config = dict(
    n_layer=12,
    d_model=512,
    n_head=6,
    n_kv_head=1,
    head_dim=64,
    d_mlp=2048,
    vocab_size=39979,
    activation='tanh_gelu',
    norm='rmsnorm',
    norm_place='pre',
    norm_eps=1e-05,
    positions='rope',
    rope_base=27400.0,
    rope_fraction=1.0,
    qk_norm=False,
    attn_scale=0.125,
    bias='none',
    tie_embeddings=False,
    parallel_block=False,
    init='uniform',
    init_std_qkv=0.016,
    init_std_o=0.00327,
    init_std_up=0.016,
    init_std_down=0.00327,
    optimizer='adamw',
    lr=0.000758,
    beta1=0.95,
    beta2=0.98,
    weight_decay=0.064,
    lr_head=0.00396,
    grad_clip=2.0,
    warmup_steps=280,
    schedule='wsd',
    decay_fraction=0.907,
    decay_shape='linear',
    final_lr_fraction=0.0,
    batch_tokens=65536,
    seq_len=2048,
    doc_mask=True,
    train_tokens=901300000,
    steps=13753,
    dataset='wikipedia_en',
)
MLP neurons of a small language model. Each row is named by its layer, matrix (up: input weights; down: output weights) and neuron, and shows model dimensions 176-271. Each number is 50 + 15 x the weight over its row's rms, rounded and kept within 0 to 99.
Before each neuron's rows, "fires on" lists the tokens most often at its 100 highest values on Wikipedia text that the model never trained on; "fires before" lists the tokens most often just after its 100 highest values on Wikipedia text that the model never trained on.

fires on: " ", "°"
fires before: "1", "2", "3", "4", " "
L3.up2017:74 34 43 71 52 40 30 46 53 80 56 54 41 38 53 46 73 56 84 33 59 49 23 00 55 63 52 38 73 54 56 14 37 50 60 56 58 33 63 62 52 59 52 69 61 35 61 62 35 52 43 32 59 28 62 39 68 38 59 29 18 63 49 71 51 54 34 32 57 25 44 63 68 64 66 46 26 57 25 63 41 35 46 32 60 50 36 55 28 53 43 46 30 62 39 62
L3.down2017:38 72 37 71 30 70 35 39 32 54 63 42 56 19 49 47 42 56 26 70 25 53 26 45 56 23 67 63 38 39 16 66 73 38 70 47 59 44 44 45 64 39 54 53 44 61 84 64 62 65 53 44 51 76 44 52 85 22 37 53 47 48 48 40 55 46 47 42 50 41 44 33 62 28 55 43 42 53 54 65 18 51 53 81 64 36 66 42 62 46 63 62 46 44 58 17

fires on: " ", "–", "3", "4", "2"
fires before: "1", "7", "6", "4"
L3.up1789:64 70 43 41 68 58 64 48 37 51 40 53 41 35 36 48 58 53 49 37 53 43 53 41 53 66 56 41 92 39 63 66 34 44 68 54 56 33 46 38 45 57 36 41 48 23 36 63 67 46 53 55 24 54 51 74 64 70 46 35 72 48 56 37 66 33 61 53 46 57 53 71 66 49 80 35 19 60 67 49 52 56 28 31 48 58 48 44 66 53 22 49 63 51 49 43
L3.down1789:59 58 38 57 34 39 67 70 44 64 43 53 35 58 51 56 36 58 60 57 31 39 66 45 50 53 57 47 22 66 64 61 51 32 56 55 60 31 15 24 36 75 23 57 64 47 47 49 67 64 50 36 67 46 48 59 70 73 39 63 65 44 48 35 42 42 53 50 00 27 76 69 53 59 41 47 34 44 65 57 34 79 45 75 56 39 42 49 25 58 20 57 77 77 55 54

fires on: "|", ":", " |\n", ":\n", ".", " so"
fires before: " ", "|", "   ", " He", "-"
L2.up90:52 26 68 86 49 66 52 53 68 76 62 81 25 52 18 52 48 68 60 62 28 55 00 16 53 32 52 69 66 47 38 58 53 36 41 50 68 53 46 44 37 53 73 30 44 63 37 33 16 59 55 57 38 60 32 55 53 56 53 35 49 41 75 51 56 53 45 39 40 48 48 52 96 66 44 58 64 30 61 64 44 62 43 39 19 63 49 59 39 77 69 40 53 58 24 63
L2.down90:48 50 48 57 41 59 53 53 28 34 69 53 74 39 46 69 57 46 46 42 59 68 55 38 48 61 52 64 39 55 56 41 57 48 67 42 44 38 43 38 48 41 54 47 43 36 51 50 61 33 26 48 64 28 24 65 54 55 62 68 59 68 68 70 67 50 50 38 37 45 38 35 31 53 54 38 37 51 50 51 49 46 58 64 67 41 74 32 71 41 50 62 48 67 61 43

fires on: " ", " has"
fires before: "2", "1", "6", "3", "4", "7"
L2.up1478:60 47 36 76 53 61 49 46 29 42 52 62 45 37 65 75 50 35 28 31 28 57 31 51 29 62 56 50 79 35 41 68 45 72 58 46 59 43 68 35 45 50 42 53 34 52 57 68 61 71 51 40 58 34 64 78 54 42 43 23 24 49 51 57 53 51 47 60 50 52 61 37 63 70 58 73 36 35 34 55 49 39 47 32 44 32 62 39 49 57 58 58 60 69 97 48
L2.down1478:73 45 73 36 26 66 42 52 42 44 49 32 53 54 46 17 50 54 51 70 58 66 21 52 64 57 73 60 32 39 34 30 67 50 52 69 33 62 42 45 62 57 39 41 71 56 33 43 47 26 66 48 25 43 53 36 46 31 44 73 64 39 49 42 47 51 36 35 48 45 59 51 20 48 64 61 66 90 68 48 23 41 61 68 52 57 44 38 49 40 40 66 48 54 27 48

fires on: "0", " ", "9"
fires before: "0", "1", "2"
L2.up786:48 54 28 45 60 57 47 46 55 57 46 88 20 31 63 31 33 34 77 46 33 42 50 39 35 54 55 54 52 48 68 45 52 41 47 54 44 27 65 35 62 51 15 54 62 71 45 64 46 67 67 43 48 43 49 68 74 36 21 19 43 50 75 47 66 19 61 36 46 72 18 41 89 55 77 51 64 56 49 35 50 54 57 49 64 40 48 43 45 45 41 36 40 65 56 42
L2.down786:53 28 65 65 46 45 52 75 54 51 42 20 77 58 28 57 63 51 29 80 60 32 48 71 46 40 60 46 45 49 46 62 50 66 23 33 45 68 44 52 44 50 74 57 37 45 73 53 27 35 37 56 49 64 52 52 31 42 62 65 61 52 38 53 60 64 30 66 47 46 77 66 34 41 30 47 41 24 26 68 78 47 33 44 40 64 42 54 58 49 52 81 73 40 34 76

fires on: " ", "4", " New", " play", "2"
fires before: "5", "4", "8", " York", "6"
L3.up790:53 48 48 50 42 40 37 68 59 41 74 54 50 47 49 39 47 56 34 61 75 67 45 32 53 67 49 41 48 57 36 71 63 58 30 41 80 39 58 46 36 35 50 41 25 70 87 46 56 44 66 54 74 45 32 24 24 69 48 55 30 27 45 54 60 49 38 25 68 61 53 83 53 52 53 58 42 67 47 43 51 47 40 39 33 45 26 43 29 44 37 36 30 54 20 45
L3.down790:30 31 57 64 79 41 35 80 44 61 53 34 66 57 50 71 61 40 66 50 54 32 44 48 36 46 51 60 56 35 64 51 38 68 20 40 34 36 69 46 67 58 36 41 58 43 43 54 54 21 08 38 36 49 55 42 45 31 46 42 47 72 51 84 59 38 82 59 47 45 55 51 25 56 42 73 50 58 47 65 39 64 81 63 47 66 75 23 48 59 58 35 56 42 96 53

fires on: " ", "0", "–", "-", ":", "3"
fires before: "1", "2"
L3.up220:47 64 43 67 83 57 41 57 28 61 54 80 59 24 49 35 47 43 48 42 46 54 38 40 50 59 71 38 51 49 39 59 52 28 64 40 76 50 59 48 53 73 48 38 30 57 65 66 53 42 55 51 43 38 50 78 26 36 57 28 68 62 63 56 59 30 38 50 28 39 49 31 66 36 43 30 36 09 42 40 47 60 26 13 54 75 36 66 80 47 40 51 99 53 59 75
L3.down220:62 51 83 72 50 54 34 40 61 36 41 85 40 28 57 35 43 57 78 62 57 59 69 37 53 45 32 55 50 69 44 55 26 53 52 66 37 48 90 44 70 44 43 61 43 22 43 47 68 19 37 44 30 21 55 40 34 40 43 30 80 46 43 47 70 75 71 38 33 42 56 49 34 78 69 93 48 40 53 53 53 44 42 53 54 45 55 48 37 51 46 40 48 52 48 63

fires on: "8", "0", "9", " or", " January", " to"
fires before: " ", "′", "6"
L3.up815:38 89 67 43 66 34 71 43 54 47 45 36 48 44 57 61 48 47 41 63 78 26 74 53 73 62 69 51 59 50 59 37 57 42 78 51 58 31 50 79 60 35 42 52 79 49 42 53 57 36 47 37 33 29 64 39 51 56 36 33 26 54 42 64 37 43 59 41 62 32 19 51 62 57 63 69 55 33 35 45 47 45 34 42 33 60 37 37 35 54 61 57 75 69 55 43
L3.down815:58 33 69 41 70 54 56 56 44 57 45 44 50 78 99 46 48 75 55 29 47 48 51 82 62 33 37 64 42 45 57 61 68 51 55 51 14 36 60 75 57 85 54 57 40 63 35 37 44 54 44 55 52 66 52 51 65 53 76 52 43 71 64 66 51 57 67 38 71 64 61 50 51 70 49 48 34 31 58 69 46 57 50 62 59 21 59 73 56 44 67 66 25 49 20 39

fires on: "–", "0", " of"
fires before: "2", "1", " "
L3.up912:62 61 37 54 79 53 57 52 70 52 80 57 39 37 41 45 81 53 65 05 72 43 26 33 89 57 59 50 53 75 62 47 57 47 63 66 41 53 69 68 42 49 36 47 46 27 48 38 65 57 49 50 56 50 41 68 71 59 17 45 19 58 42 84 54 45 59 55 53 69 32 36 53 29 74 28 36 65 34 48 37 59 45 48 48 30 20 63 65 68 38 44 39 42 61 66
L3.down912:47 68 55 50 47 61 33 25 57 43 41 42 49 36 36 52 55 68 56 50 55 59 18 66 71 39 26 51 52 43 67 49 54 37 45 67 46 48 61 70 43 41 61 34 45 29 39 72 28 55 40 36 50 51 40 59 40 36 44 45 64 38 48 63 73 77 32 54 43 54 54 57 76 36 73 65 45 44 55 54 58 64 29 52 76 28 61 68 59 37 38 38 53 46 49 58

fires on: " ", ".", ":", "2", "1", "4"
fires before: "5", "6", "4", "8", "0", "1"
L3.up168:57 52 63 38 53 44 58 62 72 53 40 72 45 52 50 36 21 51 50 50 54 69 44 40 71 45 55 27 42 78 46 33 58 74 46 34 55 47 31 29 56 53 31 35 51 48 99 31 19 58 62 34 56 22 43 47 33 48 51 56 46 30 44 46 47 31 33 40 36 52 60 73 33 63 72 69 54 41 29 59 41 55 44 44 42 63 49 51 32 58 22 38 30 29 00 36
L3.down168:47 51 50 60 51 76 57 38 33 52 51 53 75 58 58 31 52 62 47 56 23 46 42 47 78 60 78 55 18 52 14 42 92 56 38 41 24 57 51 60 34 60 35 56 78 39 10 69 48 44 36 48 54 60 51 61 91 40 54 19 77 46 33 47 39 43 32 66 29 38 83 36 37 38 38 34 49 70 34 37 53 66 42 39 81 51 56 20 76 54 42 49 66 64 78 62

fires on: "0", " ", ",", "–"
fires before: "0", "2", "1", "9", "8"
L2.up1362:61 37 67 32 37 69 60 55 37 73 33 78 55 59 45 17 62 23 55 38 27 38 42 39 54 60 60 72 55 64 43 37 65 46 66 57 42 58 50 52 58 46 53 61 54 56 25 41 58 70 54 34 48 38 47 67 72 32 19 34 23 26 54 29 46 99 48 89 49 55 67 43 12 42 53 67 67 64 52 52 56 56 29 33 44 48 70 69 67 77 31 81 47 25 41 39
L2.down1362:63 54 45 49 55 16 34 41 64 45 46 53 46 54 46 46 48 61 66 47 58 63 71 55 64 39 29 46 45 54 51 60 75 52 74 26 78 46 60 46 34 51 60 39 62 47 46 66 53 64 44 41 49 59 51 49 72 53 59 56 49 71 46 70 46 30 45 22 58 45 38 27 80 48 46 61 62 59 44 22 28 42 62 66 65 40 20 23 47 44 54 18 38 69 65 50

fires on: " ", ","
fires before: "1", "2", " "
L3.up985:59 81 60 57 50 33 44 14 60 44 78 50 34 41 47 59 78 39 58 45 49 43 45 54 73 86 58 65 39 73 41 41 65 43 69 58 56 61 57 66 65 24 73 52 40 47 40 42 36 61 37 27 45 33 47 63 69 24 40 74 35 51 45 62 55 35 37 27 47 58 30 70 68 56 53 64 17 47 89 65 45 47 44 65 53 48 33 68 30 49 41 21 66 73 48 38
L3.down985:37 41 60 64 77 56 56 52 44 27 73 57 54 73 35 27 46 38 49 10 61 36 44 48 45 32 48 26 42 33 70 57 49 24 43 41 27 63 67 57 44 78 17 75 21 58 80 39 56 36 18 34 33 93 38 60 54 60 53 25 50 60 45 54 51 57 37 60 34 72 58 47 41 44 63 44 51 53 50 46 54 51 63 56 36 35 65 62 63 56 53 68 47 53 33 43

fires on: "0", "5", "1", "ry"
fires before: "0", ",", " million", "2", ".", "pt"
L3.up1100:45 71 43 48 62 50 52 42 52 48 66 43 44 18 49 37 52 39 65 48 38 57 63 24 25 41 50 54 50 68 72 51 43 61 61 33 41 57 53 53 50 59 63 32 70 53 70 71 54 60 70 29 42 57 53 43 66 37 60 34 59 29 55 40 23 31 41 48 32 58 53 51 21 75 31 59 61 45 55 70 06 57 47 49 70 29 43 85 53 26 62 32 55 64 39 60
L3.down1100:69 68 42 54 44 83 34 43 61 45 52 42 57 48 76 62 39 47 68 52 67 44 77 43 40 44 55 74 84 43 30 26 49 47 33 53 25 77 47 30 47 33 67 36 64 49 44 58 62 43 65 39 51 54 42 61 55 37 68 43 49 42 44 48 75 80 68 74 43 45 40 47 50 47 38 33 42 52 55 47 51 54 44 47 44 54 56 12 54 48 77 34 82 59 76 67

fires on: "9", "0", " ", " |"
fires before: "2", "3", "1", "4"
L3.up177:47 43 71 70 49 45 75 59 60 58 89 52 56 32 39 49 85 40 61 37 44 47 40 50 49 48 80 27 39 59 21 44 44 55 54 49 78 56 55 63 67 44 64 72 31 60 60 54 57 73 63 54 41 26 45 57 62 26 39 61 61 49 54 52 50 59 65 29 51 49 62 68 61 47 64 41 28 28 83 49 45 65 28 36 37 63 56 62 74 45 52 54 53 63 42 42
L3.down177:28 65 44 49 42 79 37 48 28 71 56 45 72 52 66 55 36 63 34 60 36 73 49 58 39 63 49 34 32 68 62 45 70 36 83 52 46 36 39 48 66 27 30 50 40 58 46 49 63 64 60 69 57 44 47 30 26 43 69 67 50 61 50 38 63 38 77 66 48 71 45 48 49 40 43 72 74 42 53 37 53 62 34 31 49 57 54 19 39 51 58 30 10 51 52 60

fires on: "0", "1", "6", " "
fires before: "0", "4", "6", "1", "-", "9"
L3.up1795:37 15 41 69 55 49 38 46 62 43 30 73 38 79 22 25 51 27 44 64 54 59 54 37 56 49 61 84 66 52 36 41 58 59 73 62 59 77 58 56 42 99 68 28 46 68 51 51 55 25 44 55 35 73 67 36 42 59 55 72 19 61 80 82 60 34 59 22 52 33 52 34 53 38 43 39 23 49 62 56 43 54 03 57 33 56 43 61 68 61 41 48 34 64 57 58
L3.down1795:37 36 73 63 31 40 66 61 41 57 40 50 60 46 53 39 60 53 67 79 42 69 64 45 36 52 30 40 60 63 24 58 52 60 47 56 79 57 43 37 55 66 52 62 48 49 12 56 43 39 59 59 47 28 69 34 64 41 47 41 29 68 54 53 67 32 49 26 35 58 47 38 39 41 43 59 21 30 41 59 47 34 51 39 55 48 68 64 59 46 58 59 42 70 28 57

fires on: " August", " May", " July", " April", " ", " December"
fires before: " ", ",", ".", "1"
L3.up679:63 49 44 43 55 43 49 51 81 28 54 39 33 20 55 45 57 48 56 56 84 63 26 29 68 50 79 32 56 45 31 54 60 48 52 37 82 87 46 58 52 51 70 52 47 38 56 40 36 54 31 44 36 45 54 45 67 67 47 62 55 17 49 56 97 53 44 17 59 54 67 26 50 63 49 67 52 61 57 67 51 76 55 45 24 57 12 43 36 44 47 55 24 55 39 43
L3.down679:54 28 84 49 24 61 42 58 67 52 87 43 57 63 46 76 28 70 71 49 58 53 44 58 63 67 71 60 59 55 56 44 53 35 67 80 89 38 54 47 30 43 53 68 42 26 61 33 65 45 90 43 50 52 43 48 65 34 61 56 20 52 65 56 75 51 74 50 25 61 51 49 81 40 63 23 58 40 61 40 46 62 55 77 22 52 59 12 42 50 50 42 43 56 28 39

fires on: "–", "2", "7", " part", "0", "4"
fires before: "3", "2", " of", " Division"
L3.up1117:50 44 34 59 86 34 56 65 55 68 79 71 30 50 31 34 73 55 66 27 68 46 20 35 61 30 65 29 55 91 46 34 56 44 60 47 47 85 73 75 23 39 26 33 46 65 24 64 43 54 53 45 38 21 45 72 18 53 41 60 52 36 58 64 51 57 35 51 25 68 33 44 37 54 70 30 34 24 83 28 46 92 43 56 56 30 55 71 56 70 34 44 41 62 80 64
L3.down1117:61 41 84 46 53 40 72 52 45 49 14 58 58 29 70 45 58 75 56 56 57 64 67 68 59 48 46 44 66 52 88 46 43 29 18 89 41 35 37 78 54 60 25 28 82 35 44 43 41 40 40 37 32 69 17 42 51 15 64 53 51 66 41 60 51 58 50 23 51 50 45 18 44 22 50 54 58 30 56 48 58 49 41 57 61 20 40 43 38 71 77 76 39 60 57 41

fires on: "\n", " |", " |\n", ":"
fires before: "-", " ", "|", " |"
L2.up454:12 22 24 72 48 40 65 70 60 78 45 71 43 48 36 32 74 59 54 56 31 59 35 47 38 47 73 60 73 36 50 53 39 25 54 57 64 39 76 67 63 34 78 60 29 50 41 46 59 68 82 67 42 39 39 57 60 60 41 58 48 72 46 35 62 56 47 63 25 67 65 53 26 87 52 59 57 43 81 68 48 57 42 62 02 48 39 57 63 57 64 54 34 62 44 63
L2.down454:36 54 27 75 66 32 59 52 44 76 48 41 52 65 48 27 75 61 85 63 41 48 43 39 14 57 40 64 38 38 42 46 51 43 59 40 33 16 52 56 11 80 63 36 45 17 61 65 24 36 24 55 30 71 50 53 53 36 47 61 70 66 59 57 83 50 57 57 46 65 36 41 51 49 13 64 44 33 62 50 39 33 36 21 47 56 42 74 81 53 49 56 83 73 53 33

fires on: ".\n\n", ".", "\n"
fires before: "==", "-", "In", "===", "The", " In"
L3.up1870:54 51 73 53 50 66 42 38 49 68 38 58 50 57 52 70 63 70 50 60 50 49 36 44 56 44 65 61 75 70 62 59 28 56 47 35 65 48 21 52 61 48 59 28 42 65 74 70 33 47 30 37 42 30 31 78 75 51 41 28 01 67 51 44 58 47 35 48 55 54 56 65 66 45 58 45 63 35 44 52 57 63 41 46 41 42 57 46 38 44 54 32 62 40 44 45
L3.down1870:45 51 69 53 44 76 43 40 50 60 70 46 44 69 53 47 50 44 56 42 42 35 36 62 39 43 55 52 57 61 52 56 39 30 63 56 67 42 68 53 41 56 46 45 34 61 56 52 25 39 36 39 43 53 70 47 45 57 62 39 54 44 64 53 50 51 32 54 54 47 31 58 59 63 36 30 31 52 37 41 45 53 32 45 52 67 52 38 22 51 36 31 50 33 68 40

fires on: " "
fires before: "1", " |", "2", "8", "4", "½"
L3.up998:57 67 65 50 42 37 38 55 36 36 49 52 45 60 37 53 58 23 59 69 44 55 45 33 42 92 66 47 48 32 31 76 53 52 61 68 63 39 39 65 67 50 43 42 29 48 52 44 10 54 52 60 62 36 53 51 73 41 52 13 17 30 46 45 61 37 34 42 47 40 73 46 36 44 38 67 50 28 44 60 38 56 22 35 37 44 57 32 75 63 49 57 83 50 39 62
L3.down998:53 51 71 51 37 49 41 48 45 62 26 58 45 64 33 28 52 40 57 55 50 99 38 54 68 64 52 68 48 32 57 56 50 25 87 68 74 42 23 48 43 67 45 59 49 56 45 40 30 27 51 27 57 52 99 46 34 50 65 70 43 41 29 54 63 67 54 56 51 14 71 29 38 56 52 56 36 35 50 45 30 46 25 52 45 51 48 51 41 53 16 59 30 59 40 67

fires on: "–", " ", "1", " →", ",", " |"
fires before: "2", "1", "9"
L3.up283:30 76 79 79 43 72 46 76 79 36 54 49 36 58 31 34 67 17 84 33 52 40 56 50 42 62 48 51 70 43 40 43 43 60 64 43 64 20 53 75 80 55 36 61 39 46 53 40 50 59 48 60 38 55 53 60 58 52 40 35 39 12 50 34 49 30 69 54 78 44 51 64 48 64 33 70 68 44 77 50 28 44 53 43 34 52 14 47 65 48 53 41 84 62 70 62
L3.down283:63 33 57 44 38 58 37 56 63 44 16 61 38 45 55 33 52 50 45 40 47 67 59 69 64 76 69 26 35 58 55 37 45 37 38 73 53 71 57 81 09 71 33 27 56 40 37 43 24 69 67 59 52 66 43 41 68 69 34 47 37 73 62 63 54 40 16 39 11 33 59 26 63 74 17 55 19 81 51 73 59 43 65 57 49 74 99 42 39 58 34 47 76 50 72 45

fires on: " ", "0", "-", "un", "r"
fires before: "1", "–", " |", "2"
L3.up49:47 51 60 34 56 78 66 64 46 75 54 49 37 60 57 49 60 42 45 45 60 56 36 47 39 46 86 32 53 45 37 61 45 61 45 56 60 11 31 62 75 63 63 35 43 51 54 65 50 35 35 64 26 33 56 65 55 50 43 44 20 56 58 77 55 76 69 36 68 27 66 57 31 58 61 62 41 31 65 50 37 58 35 45 34 36 31 40 71 68 39 60 49 46 25 59
L3.down49:54 63 49 79 63 54 66 65 42 77 66 41 66 42 61 52 32 39 39 31 60 67 33 79 57 58 40 68 45 59 61 66 54 53 76 41 72 65 31 33 35 39 46 50 74 56 49 52 53 23 46 55 58 54 73 72 55 58 63 47 61 13 60 49 56 57 37 37 56 28 46 20 43 43 60 40 36 36 33 66 59 16 44 45 28 42 41 59 39 32 45 64 25 46 62 44

fires on: "0", "9", "8"
fires before: "1", "2", "\n"
L3.up740:63 37 44 38 50 46 55 75 69 52 76 65 49 37 41 79 52 62 25 49 34 33 68 51 63 37 75 32 52 44 37 35 71 52 63 26 61 49 58 59 88 39 48 51 53 44 65 38 54 55 53 38 36 36 50 42 39 63 44 64 36 69 47 40 41 50 38 52 18 72 46 45 44 43 47 42 54 48 78 44 34 37 36 36 21 54 73 49 47 58 42 32 56 52 34 54
L3.down740:28 65 53 91 45 10 39 37 73 45 18 35 59 62 64 63 30 25 51 50 47 36 63 48 46 44 53 55 46 37 36 62 53 60 25 54 23 39 73 45 37 45 65 65 49 48 67 69 57 64 37 79 59 75 36 56 87 65 80 53 48 56 64 49 48 54 63 29 65 37 46 58 40 35 37 22 71 72 44 63 38 24 68 56 54 62 55 45 59 44 47 41 34 68 67 64

fires on: ",", "1", " of", "8", "7"
fires before: " ", ","
L3.up1091:36 28 56 75 64 78 63 54 75 51 46 63 23 47 61 66 45 52 55 72 37 52 52 18 63 87 55 49 60 60 44 11 42 61 63 30 51 43 61 67 64 45 43 53 42 39 29 53 64 49 29 68 36 80 39 64 77 27 30 47 51 51 53 62 56 39 30 44 61 67 11 86 54 48 33 16 64 59 36 63 63 62 56 54 47 42 61 39 50 60 64 39 62 65 39 25
L3.down1091:70 71 61 53 59 62 29 39 43 13 78 68 63 50 46 44 21 38 72 61 20 63 49 70 51 62 49 46 39 56 57 72 56 22 45 41 39 59 50 50 42 67 39 49 53 26 38 62 60 45 70 20 67 69 33 37 20 25 34 66 61 45 61 22 61 68 31 31 54 56 54 43 32 54 55 51 64 65 94 36 58 40 60 52 50 48 53 68 49 31 52 34 74 69 26 56

fires on: ",", " June", " May", " July"
fires before: " ", ","
L3.up174:49 54 41 54 80 61 45 67 42 62 74 77 74 50 36 49 59 50 60 46 30 48 38 06 93 72 60 28 58 73 40 48 45 54 30 44 52 52 43 47 74 71 58 57 47 61 53 60 51 62 23 36 41 76 48 56 67 46 42 59 30 45 35 66 69 61 52 40 47 67 45 59 57 49 65 65 52 47 45 72 58 64 37 36 47 24 44 38 76 58 54 44 42 54 37 43
L3.down174:48 62 45 52 54 62 59 62 66 58 73 46 65 27 49 63 34 59 75 42 35 53 24 43 37 64 59 48 59 32 57 47 61 36 57 43 84 52 46 65 62 65 66 29 22 52 49 28 33 81 51 47 42 72 66 26 35 54 58 60 68 45 35 33 67 62 58 42 59 54 38 43 76 59 32 21 69 34 54 37 57 35 48 70 41 80 56 44 84 57 49 41 55 61 52 38

fires on: "1", " Division", "ach", " of"
fires before: "9", " the", "0", "),"
L3.up1931:17 43 63 54 48 55 43 58 73 17 64 58 23 42 37 39 31 49 67 48 40 59 37 30 31 59 71 79 30 85 44 71 50 43 56 61 60 60 38 40 31 47 36 68 48 65 44 46 42 63 16 20 18 76 56 14 58 57 55 66 65 73 57 62 43 23 52 21 67 58 52 76 34 36 53 49 33 62 47 67 42 47 45 22 62 57 57 36 68 40 51 29 45 52 29 54
L3.down1931:62 55 55 37 39 51 78 48 36 29 63 54 39 26 68 80 66 48 23 43 44 53 43 43 64 52 44 12 50 44 40 51 51 57 43 22 42 50 58 47 61 29 63 38 31 26 54 63 65 30 52 57 46 46 61 70 34 79 69 56 49 66 36 32 76 62 47 63 54 82 58 55 58 67 55 56 56 49 52 41 50 73 49 65 68 51 59 60 10 67 77 99 52 51 43 65

fires on: "–", "-", "s"
fires before: "1", "2", ":"
L3.up1645:63 78 43 24 43 80 57 70 54 74 60 62 64 21 30 67 57 62 58 25 73 45 44 48 61 63 61 70 57 32 41 72 45 61 54 49 46 10 64 67 51 60 61 35 58 53 78 56 71 51 31 39 50 46 39 64 82 61 35 59 47 62 39 24 45 69 46 60 74 61 59 47 42 49 57 41 24 70 41 50 36 83 46 40 52 07 25 68 62 58 45 48 77 33 15 48
L3.down1645:53 51 70 50 31 38 38 47 50 21 63 64 27 42 35 64 51 64 38 69 44 57 26 57 63 46 38 35 51 47 57 43 54 46 35 57 32 76 50 47 20 51 43 49 59 51 58 52 01 59 61 65 46 63 60 56 35 46 58 37 49 05 70 61 69 52 33 18 37 25 28 57 73 60 49 60 43 50 46 29 43 52 36 54 56 52 54 22 33 57 69 39 38 49 72 48

fires on: "0", " ", " as", " for"
fires before: "0", "2", " a"
L3.up1131:60 44 57 44 53 83 52 61 56 48 59 60 35 45 20 47 47 40 65 30 52 54 33 47 48 37 29 68 48 68 35 32 38 30 47 48 55 65 41 63 38 57 21 49 55 67 49 53 36 54 22 66 36 56 35 54 86 66 33 50 62 29 67 30 47 28 58 66 32 15 33 40 30 65 62 42 43 33 57 70 51 56 31 35 38 43 51 62 44 47 66 70 53 53 65 47
L3.down1131:47 23 45 73 53 31 53 45 35 61 56 51 40 39 62 43 37 18 41 46 21 45 72 48 53 85 71 27 86 59 53 50 55 42 66 48 35 57 82 49 58 31 63 47 41 42 46 42 68 68 35 40 49 59 37 54 56 61 62 62 33 60 60 52 88 61 46 43 31 46 62 41 37 21 36 51 35 75 53 43 71 59 38 45 34 43 42 49 61 43 49 68 70 65 55 58

fires on: " ", " at", "1"
fires before: "2", "1", " the", "7", " ", "6"
L2.up2010:41 33 33 68 62 56 57 34 62 23 44 61 34 55 54 38 55 47 48 49 28 58 19 34 30 65 61 40 69 48 58 83 62 57 56 57 66 38 39 61 68 59 47 58 17 49 38 31 34 49 74 46 44 35 52 71 21 53 41 56 50 63 65 62 72 55 45 62 62 35 62 49 65 61 46 41 24 42 39 52 60 65 35 05 51 50 60 42 67 39 37 14 44 54 63 60
L2.down2010:68 36 55 55 45 88 44 56 33 52 36 70 51 27 53 30 50 50 20 71 65 51 58 28 32 53 59 38 53 41 37 47 71 42 31 50 26 15 39 46 62 61 57 58 51 53 66 02 45 53 50 47 44 44 26 52 51 78 56 49 69 34 64 60 49 34 48 34 47 61 63 53 41 65 73 27 50 69 56 67 54 69 44 45 59 72 35 34 42 38 20 43 42 72 21 69